Part of a small language model's weights.
Size: 12 layers, width 192, 3 heads of 64 (1 for keys and values), MLP 512 SwiGLU, vocabulary 2048, 5.12M parameters.
MLP neurons of a small language model. Each row is named by its layer, matrix (gate and up: input weights) and neuron, and shows model dimensions 64-127. Each number is 50 + 15 x the weight over its row's rms, rounded and kept within 0 to 99. A neuron's up and down rows have the sign that makes its largest values positive.
After each neuron's rows, "fires after" lists the tokens most often just before its 100 highest values on Wikipedia text that the model never trained on; "fires on" lists the tokens most often at its 100 highest values on Wikipedia text that the model never trained on.

L6.gate169:54 57 63 63 44 50 50 27 72 66 55 29 48 35 88 58 25 38 50 30 30 29 49 75 45 38 46 51 62 63 31 51 47 59 53 57 46 55 68 22 51 48 66 64 51 81 45 57 67 38 20 39 33 67 31 53 43 34 60 46 40 41 39 17
L6.up169:74 19 28 50 35 43 65 26 41 86 75 29 44 73 55 53 52 70 56 41 39 30 57 61 66 64 61 66 67 72 38 69 52 44 67 20 51 46 67 53 54 60 30 66 58 54 47 40 68 60 33 35 27 56 03 56 55 50 76 38 41 49 61 51
fires after: "er", "k", "ter", "or", "b"
fires on: "ra", "ta", "g", "d", "to"

L6.gate457:58 60 39 36 40 38 76 50 70 50 71 04 82 46 70 53 71 55 59 46 54 38 60 43 49 29 62 80 65 55 46 59 38 52 46 67 86 49 62 73 52 70 50 56 64 51 24 45 29 40 37 50 38 68 49 37 55 44 88 55 59 75 58 29
L6.up457:33 51 27 40 82 57 56 64 61 47 50 48 43 53 70 33 58 52 38 48 35 59 39 57 48 44 65 69 62 38 55 52 51 47 27 50 56 53 53 70 74 42 23 35 40 53 48 55 20 56 61 45 33 75 76 49 51 49 59 54 20 43 55 38
fires after: " a", "p", "d", " P", " comp", " f"
fires on: "par", "ar", "ow", "ve", "port"

L4.gate47:40 47 54 36 44 79 62 45 74 55 34 22 75 34 39 60 55 30 39 51 42 39 40 43 41 26 67 46 62 40 45 62 65 56 47 37 60 28 61 65 76 68 28 71 49 50 31 38 45 60 53 56 60 61 55 58 54 84 66 45 51 44 40 50
L4.up47:40 41 50 37 59 72 59 52 55 29 38 54 67 45 42 57 42 56 64 65 22 51 62 31 47 45 85 41 62 45 59 63 40 44 64 53 55 49 33 52 88 66 37 31 53 39 59 65 50 47 74 42 50 60 46 55 62 34 43 40 69 53 48 30
fires after: "ri", " f", " At", "p", "pi", "f"
fires on: "s", "an", "un", "ar", "lan", "ma"

L5.gate77:79 55 47 54 81 66 68 76 42 39 41 58 68 69 43 47 38 43 43 43 68 56 48 54 38 53 25 53 39 34 33 65 53 40 50 67 54 54 82 44 83 86 31 61 65 42 39 42 73 41 27 55 33 39 46 44 45 49 64 56 57 29 42 49
L5.up77:38 57 35 52 64 26 63 75 37 25 20 42 55 63 50 64 40 99 46 44 57 81 65 57 31 47 80 16 46 57 49 67 46 50 49 65 25 43 66 61 35 72 40 61 36 31 62 52 48 34 53 58 73 72 10 55 40 33 44 33 30 59 44 51
fires after: "ur", "or", " mo", "ri", "ho"
fires on: "al", "ve", "der", "y"

L3.gate216:67 59 58 69 32 63 26 56 56 59 42 41 33 26 68 64 42 47 52 48 60 40 30 55 60 22 38 52 55 44 38 77 50 50 44 66 32 65 47 25 20 74 35 43 39 68 43 38 82 27 54 62 44 56 53 40 55 50 76 53 31 87 31 58
L3.up216:56 54 42 69 67 56 49 33 62 65 67 35 35 37 65 41 65 39 79 42 57 45 54 28 66 38 65 44 47 40 40 47 45 53 47 47 62 31 53 69 56 52 52 36 38 32 45 48 67 57 36 53 42 84 36 29 38 23 47 72 48 57 91 48
fires after: "ate", "t", "ver", "point", "ward", "p"
fires on: "n", "ly", "ary", "ed", " of", "s"

L5.gate264:49 50 58 75 49 74 39 27 52 41 47 01 39 40 77 17 21 44 33 34 17 55 60 50 53 31 49 64 46 35 62 81 51 55 47 73 54 56 63 42 55 53 32 45 65 86 40 74 21 48 55 49 53 68 75 54 41 44 48 48 73 33 59 50
L5.up264:43 53 67 60 67 87 46 30 49 55 99 62 29 65 40 51 39 38 79 26 22 43 73 55 39 32 29 25 20 64 39 62 42 72 51 79 69 74 62 31 62 63 51 61 45 65 21 51 46 70 45 66 59 58 52 55 48 30 51 47 62 35 53 41
fires after: " S", "s", " Jo", "S", " K", "k"
fires on: "rd", "w", "ing", "s", "et", "wi"

L4.gate314:37 53 52 59 33 44 52 24 35 37 49 41 87 51 34 22 70 39 59 62 45 30 53 15 19 47 57 42 61 65 53 59 42 79 59 55 43 48 54 60 45 18 23 39 38 53 66 45 24 44 54 56 59 45 53 50 63 63 49 55 35 43 49 46
L4.up314:75 35 55 55 21 39 48 66 38 46 48 56 49 57 76 21 76 62 61 49 33 70 36 59 58 60 66 56 37 51 46 13 59 39 42 39 50 51 34 42 24 39 40 64 28 72 50 21 35 43 66 52 79 54 45 52 34 32 60 53 63 62 54 32
fires after: "s", "is", " dis", " Di", "en", "c"
fires on: "s", "e", "ol", "c", "co", "en"

L3.gate340:59 36 33 66 09 32 77 59 56 49 85 51 38 74 53 48 65 33 49 56 45 60 47 48 54 33 49 63 49 32 62 43 49 42 55 78 61 42 60 51 64 72 55 49 22 34 68 23 75 46 65 22 54 37 58 66 68 23 54 79 53 23 56 42
L3.up340:57 73 12 54 66 35 43 57 31 53 72 51 65 45 43 17 43 46 49 51 71 59 55 46 28 43 40 40 43 53 47 21 17 73 56 65 45 58 16 36 53 42 43 44 50 62 61 39 31 46 70 39 47 55 53 55 73 45 87 43 72 17 47 47
fires after: "ar", "s", " d", " st", " medal"
fires on: "ri", "ist", "ent", "hi", "re"

L6.gate319:48 95 49 51 55 43 29 48 73 67 39 59 33 52 57 79 45 69 40 56 68 32 86 49 58 59 65 29 14 42 57 66 72 55 67 48 54 53 63 45 31 71 61 61 57 67 19 54 45 38 44 47 36 32 51 41 68 40 45 68 64 41 26 32
L6.up319:29 31 24 72 58 41 67 58 64 37 50 41 65 62 52 51 61 52 28 45 56 79 39 52 51 83 57 64 62 37 44 43 06 53 31 37 42 10 39 52 27 59 20 45 66 32 51 30 54 66 57 51 53 50 27 54 52 51 56 61 56 54 52 66
fires after: " "
fires on: "s"

L4.gate170:35 35 52 41 06 53 67 37 41 30 39 31 53 26 64 63 50 68 40 40 53 37 23 47 49 36 42 62 32 18 46 64 71 41 63 81 48 31 72 52 44 46 47 36 58 54 52 52 35 64 66 70 61 38 49 48 58 68 45 57 37 52 42 57
L4.up170:51 43 41 24 29 50 89 37 65 31 61 45 59 35 58 57 22 46 31 49 44 30 43 38 52 48 53 34 43 27 53 87 46 46 60 51 66 57 51 57 55 70 64 80 54 73 80 64 50 52 51 53 38 44 26 49 58 55 53 42 66 46 25 37
fires after: " di", " (", " f", "/", "oc"
fires on: ":", "ed", "/", "born", "all", "cur"

L4.gate203:90 57 36 35 42 48 42 64 56 11 65 47 67 55 75 44 46 62 72 65 37 25 66 57 41 52 19 44 79 48 49 46 65 72 52 54 36 68 38 36 88 64 64 64 33 76 46 74 54 67 30 37 44 67 80 88 53 39 40 54 70 25 37 64
L4.up203:62 44 58 41 47 53 77 43 51 31 69 32 48 54 44 39 45 71 33 64 44 31 63 45 62 67 61 29 27 71 40 46 53 53 48 44 26 47 63 57 79 46 46 36 40 45 45 42 49 51 53 54 34 55 42 40 28 42 24 40 53 42 51 50
fires after: " ", " Ar", "ur", "s", "en"
fires on: "ke", "ent", "par", "ed", "'"

L3.gate507:63 41 63 46 26 53 60 44 62 53 90 45 50 32 55 59 40 45 49 53 68 39 39 34 37 56 53 42 74 96 32 33 40 71 43 44 40 61 43 55 49 50 70 21 41 38 60 38 61 52 49 37 57 52 52 50 43 53 61 62 43 44 80 47
L3.up507:52 58 45 35 38 50 25 61 25 40 54 39 16 42 74 51 78 67 58 33 62 47 42 56 77 60 52 44 52 40 69 77 54 33 60 58 24 79 48 58 65 49 51 49 58 67 19 36 54 56 61 49 29 48 53 43 31 79 61 17 56 20 57 61
fires after: ".", "–", "re", "mark", "and", "ize"
fires on: "us", "na", "er", "et", "n", "91"

L5.gate45:29 49 63 52 54 54 67 53 43 70 05 24 62 95 37 52 19 39 43 56 49 57 47 40 46 54 72 55 24 61 30 43 48 32 34 71 55 45 74 65 56 41 74 60 40 45 52 54 51 61 48 37 49 31 38 68 41 45 18 65 58 51 66 71
L5.up45:39 35 13 29 57 50 60 69 65 50 26 41 54 75 63 47 29 47 72 44 51 76 62 50 41 36 46 33 54 54 79 49 40 57 28 60 53 30 49 36 36 35 47 56 61 34 54 45 52 50 44 53 54 59 61 31 16 18 35 82 60 51 67 40
fires after: " part", " m", "d", "ad", "it"
fires on: "u", "ic", "/", "N", "s"

L5.gate122:55 60 49 42 47 35 40 66 24 35 41 45 81 50 40 31 51 49 44 70 55 17 43 60 82 34 33 59 65 74 31 39 36 72 53 85 38 56 72 68 78 60 44 32 21 67 33 39 14 51 65 64 29 46 54 40 46 30 62 35 79 63 63 42
L5.up122:44 63 27 42 50 38 52 44 23 41 46 16 53 49 63 46 20 62 70 17 01 66 53 36 47 38 46 26 50 63 70 46 66 61 59 50 51 55 41 56 84 65 53 55 49 71 69 66 37 51 45 32 41 48 71 34 33 39 58 46 52 61 60 21
fires after: "z", "u", "in", "un", "en", "ang"
fires on: "er", "z", "el", "w", "sh", "ers"

L6.gate133:46 31 30 30 32 61 59 42 58 57 50 39 48 56 55 27 36 45 40 37 39 75 54 50 45 62 40 52 55 50 53 61 59 66 61 63 71 49 71 30 46 53 72 58 68 78 46 53 60 60 60 46 55 67 68 36 57 93 79 27 93 72 51 66
L6.up133:67 39 34 57 45 49 48 34 43 65 38 28 14 44 55 55 46 36 36 56 39 53 31 47 27 35 76 41 41 46 80 57 40 48 55 51 62 38 28 77 35 59 61 40 40 61 41 63 35 44 50 44 48 60 62 86 52 52 77 44 78 56 58 65
fires after: " ", "|", " be", " b", " p", " re"
fires on: "le", "wi", " 4", "li", "gi", "ur"

L3.gate464:33 67 71 30 42 50 67 37 65 37 66 80 25 57 17 76 47 64 72 40 51 54 57 41 38 59 65 12 48 61 51 78 49 68 65 63 40 69 66 32 27 51 51 45 40 38 60 47 50 59 54 68 32 39 52 44 55 58 69 46 58 66 39 56
L3.up464:26 51 47 46 55 41 63 56 55 73 53 27 49 58 40 50 57 26 56 33 42 69 70 46 54 40 51 34 28 33 84 43 37 41 61 44 52 46 62 67 71 16 58 25 56 45 58 17 27 39 61 23 65 78 54 49 31 29 52 63 52 64 63 09
fires after: " in", " Col", "il", "w", "ar", "n"
fires on: "li", "um", "it", "no", "her", "ise"

L4.gate174:68 39 36 40 78 78 51 66 60 44 48 65 52 56 46 45 68 35 68 61 65 12 79 38 47 57 55 35 71 29 62 55 53 49 40 69 46 40 76 59 47 77 76 52 40 53 48 38 57 34 33 55 48 24 46 43 29 38 63 15 24 39 60 67
L4.up174:55 29 68 42 56 29 64 59 45 38 45 71 35 39 62 50 45 30 34 63 36 45 38 56 51 37 55 53 55 48 55 60 27 20 84 38 49 68 80 25 35 36 41 41 65 51 63 65 47 52 54 69 62 69 26 50 02 86 48 33 38 69 50 47
fires after: "ur", "com", "lo", "ri", " La", " Com"
fires on: "y", "der", "mit", "son"

L6.gate355:50 44 73 56 52 68 38 53 72 51 46 71 47 63 36 44 65 36 31 31 38 62 49 37 44 56 31 53 26 48 72 46 20 34 19 49 64 50 24 33 59 45 39 50 50 49 55 74 70 45 35 31 44 63 37 69 29 75 53 56 65 35 45 61
L6.up355:48 57 63 45 25 27 40 64 37 62 63 41 78 47 61 62 32 69 42 47 37 32 36 58 56 86 65 15 33 10 48 48 61 72 64 80 42 44 55 53 68 60 59 51 55 40 64 68 27 48 45 66 44 42 69 56 43 66 47 85 47 43 26 57
fires after: " |"
fires on: "\n"

L3.gate461:48 45 47 75 57 73 86 32 38 54 28 25 85 54 51 29 65 45 50 55 15 22 68 31 56 65 58 45 66 45 43 34 62 21 40 45 54 34 69 52 48 66 48 38 52 48 67 41 71 56 73 40 32 72 48 51 44 43 46 63 75 41 27 13
L3.up461:46 66 15 37 39 30 42 37 44 57 66 45 70 58 70 58 50 47 58 37 43 51 60 58 26 60 49 20 42 55 68 35 70 36 55 34 45 46 52 49 55 42 45 44 36 81 47 34 58 26 45 48 46 55 37 51 33 53 74 24 36 55 11 45
fires after: "s", "S", " C", "ri", "ar", "d"
fires on: "ow", "our", "or", "out", "s", "p"

L4.gate110:53 43 54 27 37 56 65 28 64 40 44 54 43 54 26 31 59 65 36 23 68 25 51 34 31 13 53 54 39 84 57 35 29 67 67 36 17 32 43 48 47 69 71 75 67 65 47 52 66 51 40 61 80 57 32 68 48 56 49 56 39 43 60 36
L4.up110:31 25 32 37 45 54 50 54 47 65 38 54 57 56 40 48 72 34 40 55 40 42 58 30 41 61 54 67 57 70 58 31 55 40 45 62 49 69 76 51 59 61 44 49 50 47 39 80 59 17 45 48 59 52 38 48 59 59 59 73 63 52 71 56
fires after: "ter", "er", " Har", "th", " Do", "vi"
fires on: "min", "le", "ba", "ta", "na", "v"

L3.gate21:59 54 56 18 45 52 65 26 61 39 39 38 73 35 55 71 51 46 30 53 89 41 54 48 55 56 54 43 46 32 36 52 73 24 35 61 41 42 47 33 22 53 30 53 16 14 60 39 56 37 61 65 42 63 71 30 61 52 69 49 69 70 60 52
L3.up21:46 43 52 41 65 38 63 59 31 48 23 44 33 56 62 66 54 38 54 43 59 16 47 48 78 49 59 47 40 39 35 23 55 46 33 33 33 73 48 57 34 65 67 59 35 50 57 74 48 63 43 42 44 67 52 38 63 51 51 66 44 80 23 65
fires after: "us", " pro", "und", " dis", " con", " Am"
fires on: "tri", "tra", "fe", "se", "pe", "em"

L4.gate27:69 36 72 54 35 54 31 49 54 59 48 46 31 58 50 62 55 60 53 59 32 68 54 47 64 44 60 43 32 28 54 52 43 20 61 53 49 42 49 61 52 34 38 86 40 62 51 52 79 56 63 24 39 27 72 68 44 46 47 56 36 30 39 65
L4.up27:40 51 59 24 46 44 41 51 61 67 26 36 79 47 59 27 40 48 37 45 68 48 52 55 47 57 48 49 29 75 30 70 39 19 41 78 41 63 25 49 55 52 43 50 58 45 50 31 57 29 44 60 31 57 58 76 45 35 33 53 26 57 44 64
fires after: " |", " "
fires on: "\n", " 6", " 4", " |"

L5.gate71:46 69 48 58 71 37 73 41 54 23 42 43 44 55 48 29 76 46 48 73 28 73 91 51 47 52 54 67 48 88 34 37 42 52 39 23 38 47 62 45 48 46 46 58 27 34 48 83 73 25 50 59 14 47 41 47 51 32 46 44 34 36 37 59
L5.up71:57 66 59 54 68 65 63 57 60 61 41 49 43 32 44 69 47 44 31 56 38 46 50 67 52 57 65 47 37 83 46 56 62 36 22 57 25 38 70 87 37 47 42 45 22 36 64 79 41 80 42 29 35 32 16 50 63 67 45 43 68 56 62 30
fires after: "d", " You", "'", " Y", "-", "y"
fires on: "u", "le", "s", "n", "up", "r"

L4.gate394:40 59 37 54 44 71 42 37 55 09 31 59 41 26 22 81 90 50 36 55 45 40 47 59 39 45 52 43 61 54 30 56 51 53 55 47 56 59 47 78 36 25 56 46 33 81 67 28 36 62 48 51 48 65 53 51 33 50 36 64 44 31 45 40
L4.up394:26 43 41 64 42 14 56 00 51 75 34 56 66 50 48 34 31 30 81 66 53 45 21 47 59 57 42 66 48 37 32 75 41 39 52 37 21 27 69 42 56 23 48 69 32 41 76 39 42 40 61 40 77 58 47 57 32 28 41 24 51 60 58 43
fires after: "c", "st", "s", "oc", " in", ","
fires on: "it", "ol", "lu", "di", "c", "ru"

L3.gate141:46 25 57 64 69 32 40 53 45 45 53 29 45 45 44 33 62 52 43 39 56 27 86 53 57 28 60 64 52 58 32 72 33 51 53 44 57 30 31 30 52 26 43 47 54 30 36 55 64 82 58 57 65 74 51 73 59 57 28 53 48 49 51 50
L3.up141:46 46 49 42 59 27 89 39 29 46 56 31 66 39 48 45 27 54 65 66 54 36 65 55 57 74 46 34 69 37 17 46 26 45 45 63 35 44 38 28 53 50 70 32 27 45 47 32 65 33 77 45 37 37 52 37 41 40 67 60 42 41 43 34
fires after: "s", "ed", "S"
fires on: " the", "p", "s", " to", "t", "ct"

L3.gate309:56 36 63 43 56 62 11 30 27 61 43 63 47 62 42 30 55 60 34 55 76 34 41 66 17 41 56 30 40 37 76 44 70 64 52 40 59 55 42 70 57 54 65 75 55 57 33 62 46 46 44 29 40 59 44 62 46 44 31 35 33 58 09 42
L3.up309:73 47 61 46 44 33 38 61 04 52 23 51 44 52 57 55 34 04 51 66 32 65 41 72 38 46 48 78 44 93 71 70 35 39 56 35 66 49 40 39 42 35 60 58 53 45 66 33 45 55 77 33 51 54 30 49 64 43 68 32 29 35 26 53
fires after: " G", " c", "k", "n", "t"
fires on: "-", "g", "er", "ish", "est"

L7.gate130:36 43 58 41 48 62 65 18 37 61 58 64 49 50 38 45 65 33 39 05 39 44 50 64 56 53 60 46 67 56 71 44 57 49 43 42 67 40 53 60 72 47 35 44 80 16 47 54 40 26 37 50 66 56 67 89 60 62 66 25 78 53 66 35
L7.up130:35 34 27 57 43 54 65 33 64 43 43 30 41 68 60 25 35 66 54 27 49 67 49 60 46 41 60 64 43 22 54 22 54 40 41 16 34 68 75 44 50 37 61 41 30 84 38 52 63 54 27 64 38 61 48 49 63 82 42 42 64 61 37 59
fires after: " ", " p", " C", " |", ","
fires on: "le", " Le", "ri", "re", "li"

L3.gate176:52 38 59 37 31 45 62 57 45 20 56 55 41 45 46 74 31 64 81 45 36 37 68 44 26 42 51 55 44 63 50 52 45 38 52 32 24 25 52 35 76 33 43 41 24 37 02 48 74 47 43 69 66 76 58 76 31 54 42 57 50 71 50 44
L3.up176:52 46 70 40 69 45 74 43 47 22 34 44 34 55 16 76 56 70 38 53 17 33 44 40 36 43 58 29 39 59 69 61 11 56 60 43 34 43 70 34 67 18 51 41 68 79 52 56 66 45 67 54 60 50 59 59 48 50 59 44 49 74 41 39
fires after: " in", "st", "w", " w"
fires on: "it", "all", "vol", "ent"

L3.gate120:43 65 54 43 37 72 51 43 50 18 52 31 45 39 49 45 37 39 43 53 51 67 37 68 52 42 35 38 54 45 46 64 39 61 85 38 69 68 53 48 64 60 54 65 45 53 67 80 24 69 75 74 48 22 45 40 49 42 49 51 53 46 72 75
L3.up120:39 71 56 51 52 28 42 31 48 31 39 32 59 38 64 36 57 62 61 40 45 58 42 49 30 39 32 51 45 19 36 62 50 46 71 62 64 45 59 60 18 58 48 58 68 70 71 44 50 64 53 67 58 30 50 56 49 41 40 48 44 37 63 50
fires after: "en", "er", " J", "an", "s", "S"
fires on: "'", "g", "b", ".", "ge", "B"

L3.gate277:61 82 52 38 52 29 50 35 27 50 44 46 56 50 56 79 57 69 35 23 64 38 58 55 33 30 46 60 68 59 43 54 21 25 46 49 44 43 67 38 65 53 55 53 34 55 78 49 63 35 55 30 53 74 35 65 45 55 68 54 56 29 55 53
L3.up277:44 60 46 40 69 60 49 71 49 63 45 70 54 66 39 69 62 55 49 51 59 25 59 35 61 67 36 67 40 82 52 58 36 48 46 63 66 39 54 56 52 54 27 36 46 39 48 49 46 40 74 77 64 45 55 53 71 59 70 74 29 36 38 64
fires after: " It", " no", "der", " the", " You", " his"
fires on: "al", "n", "se", "tor", "s"

L7.gate353:64 51 76 73 65 63 46 53 76 59 49 46 69 59 55 42 64 56 54 70 68 45 64 30 26 58 37 68 63 51 50 71 37 77 54 59 67 62 49 39 19 50 54 53 38 53 09 58 47 51 14 38 59 49 44 51 28 59 48 69 61 61 66 25
L7.up353:48 47 39 51 21 41 33 45 73 25 55 52 59 54 44 54 55 51 26 71 63 40 42 76 48 59 60 43 33 54 38 31 25 55 33 47 42 39 31 38 42 69 49 31 45 48 44 59 37 49 42 15 39 45 49 45 42 59 41 51 47 53 59 61
fires after: " ", "-", "---|---|---|---|"
fires on: "en", "-", "port", "ly", " also"

L4.gate219:46 60 57 64 30 25 43 57 39 91 42 54 44 43 95 48 45 70 64 52 59 54 52 52 58 56 41 47 21 44 48 45 35 59 85 42 51 76 38 65 45 54 45 61 44 53 36 57 41 62 78 46 54 53 35 41 74 53 22 64 83 37 23 59
L4.up219:38 57 49 51 45 43 53 75 42 60 49 54 40 58 28 36 56 59 47 30 23 61 81 42 68 57 46 78 31 21 41 36 54 23 34 46 68 49 43 77 12 45 31 67 51 45 66 62 62 38 43 57 39 31 29 59 59 42 55 59 57 75 84 47
fires after: " ", " sp", " K"
fires on: "e", "o", " cl", "ar", "n"

L4.gate52:56 53 65 49 60 57 49 52 56 53 43 63 54 59 61 27 34 59 53 56 31 68 40 73 60 65 26 44 52 39 49 40 73 42 64 84 71 63 37 61 63 68 52 48 86 48 35 12 60 58 46 42 52 47 57 31 29 65 47 50 43 57 33 45
L4.up52:51 58 51 49 47 53 65 34 79 48 79 58 30 47 80 35 50 83 40 32 47 43 18 42 54 65 27 51 71 54 59 52 28 55 68 37 32 72 62 54 62 56 54 34 33 80 30 42 61 65 68 53 26 77 45 66 37 44 51 58 63 76 30 47
fires after: " re", " m", "d", " c", "id"
fires on: "li", "ur", "ow", "w", "ap", "le"

L4.gate57:56 76 41 70 54 48 54 64 51 23 54 65 57 57 52 59 65 32 41 56 41 43 72 27 61 40 33 62 03 62 34 39 59 55 65 41 40 16 41 52 79 34 56 44 16 41 55 64 54 52 26 48 62 48 56 56 55 90 14 38 76 41 65 39
L4.up57:64 70 65 35 45 39 93 74 51 48 55 37 69 42 54 43 72 36 58 53 48 31 56 40 52 68 67 58 50 45 53 54 32 48 37 29 58 45 49 77 51 47 33 39 65 42 76 40 44 63 61 21 42 52 40 51 45 79 36 61 53 62 57 55
fires after: "hi", " and", " Ru", " E", " Li", " the"
fires on: "n", " in", "b", " up", "s", "."

L6.gate462:57 44 42 24 49 43 52 46 70 22 36 46 48 53 66 48 54 58 32 40 70 34 72 34 50 31 22 43 48 36 51 58 53 56 79 61 62 46 61 77 69 51 47 45 85 11 50 24 43 54 18 43 46 45 52 50 52 51 50 44 76 18 45 45
L6.up462:48 75 52 69 55 26 28 27 30 49 48 45 32 53 27 51 58 38 55 43 65 81 51 45 53 52 57 74 73 53 17 27 76 24 52 42 39 14 43 65 59 43 49 48 54 25 35 64 49 54 72 53 19 56 40 29 33 46 58 62 56 41 54 76
fires after: " ", "el", "par", "c", "t"
fires on: "com", " Her", "un", "t"

L4.gate13:53 26 37 42 67 62 54 35 46 35 35 71 38 32 44 59 43 53 44 49 43 82 35 49 54 54 67 57 65 59 42 49 66 53 51 09 04 59 73 51 81 51 45 44 48 55 59 58 46 54 42 64 60 58 52 72 73 55 72 62 32 43 49 42
L4.up13:64 51 33 40 36 17 41 66 48 67 25 43 53 34 43 61 42 33 64 55 58 23 45 39 45 59 53 48 44 38 31 40 34 47 39 96 87 99 33 50 45 67 46 46 31 65 34 49 70 34 53 63 54 60 50 28 52 64 46 69 57 44 37 55
fires after: "ic", "or", " Cor", " or", "un", "ly"
fires on: "ip", "p", "ig", " life", "d", "c"

L3.gate72:51 21 62 26 47 45 41 44 46 33 21 45 61 63 11 46 37 65 55 53 58 00 73 44 46 50 62 57 56 49 36 47 72 72 37 47 53 63 48 51 64 33 52 16 50 52 39 76 43 27 58 63 36 40 46 29 41 53 78 77 15 44 66 53
L3.up72:42 19 32 71 33 66 56 36 70 83 39 17 53 43 53 39 36 42 50 64 44 43 69 74 50 55 46 63 75 46 39 51 49 49 35 66 66 53 61 46 59 50 44 14 78 72 48 65 52 41 64 66 35 55 36 50 34 57 56 56 32 73 59 76
fires after: "f", "app", " comp", "ab", "ef"
fires on: "r", "l", "ir", "ar", "lic"

L5.gate191:49 66 43 12 56 32 72 45 69 47 48 37 18 39 50 38 64 35 29 26 67 40 39 31 57 60 47 41 64 35 49 54 52 48 76 23 75 43 31 26 55 19 45 49 68 42 47 72 48 41 32 44 11 44 35 54 62 49 52 48 65 22 41 53
L5.up191:66 70 44 50 72 54 63 28 73 67 41 39 50 64 59 67 62 61 43 59 51 32 84 45 45 70 25 38 38 21 57 45 43 36 61 28 60 36 52 59 47 54 43 75 51 37 45 38 51 50 37 32 31 31 33 51 35 51 14 26 65 54 57 75
fires after: " ", "s", " p", "p"
fires on: "com", "s", "im", "fe", "o", "u"

L7.gate369:49 61 62 61 61 51 42 34 51 58 56 35 51 51 58 59 52 50 36 70 56 40 42 48 39 53 21 44 50 71 47 68 59 50 82 43 32 29 29 65 41 31 68 48 16 44 66 68 57 59 70 40 69 31 43 79 60 59 53 43 86 48 85 59
L7.up369:48 46 25 62 49 38 71 42 39 70 44 16 56 49 36 37 46 58 61 62 81 54 31 41 62 63 43 84 27 77 27 54 25 86 44 42 60 43 26 58 55 73 35 44 49 50 42 52 74 41 69 27 39 47 39 53 49 65 73 65 52 27 53 63
fires after: " 3", " 4", " 13", " 2", " 1", "20"
fires on: ":", "′", "°", "″"

L3.gate114:60 73 62 27 39 16 72 51 20 66 38 52 53 78 61 53 51 62 38 57 76 65 17 40 52 32 56 18 33 45 77 52 43 48 77 49 48 54 41 07 64 37 73 60 58 55 30 55 37 48 29 45 33 35 39 83 35 45 51 55 62 12 39 59
L3.up114:49 75 39 49 53 70 48 66 43 38 30 64 55 73 44 37 36 65 57 48 43 56 31 47 33 51 80 50 69 24 67 48 36 36 84 33 36 46 68 50 44 64 60 40 29 62 56 52 54 50 46 64 29 52 58 65 54 55 30 58 32 19 58 24
fires after: "al", " bo", "o", "t", "y", " of"
fires on: "s", "f", "ter", "th", "dy"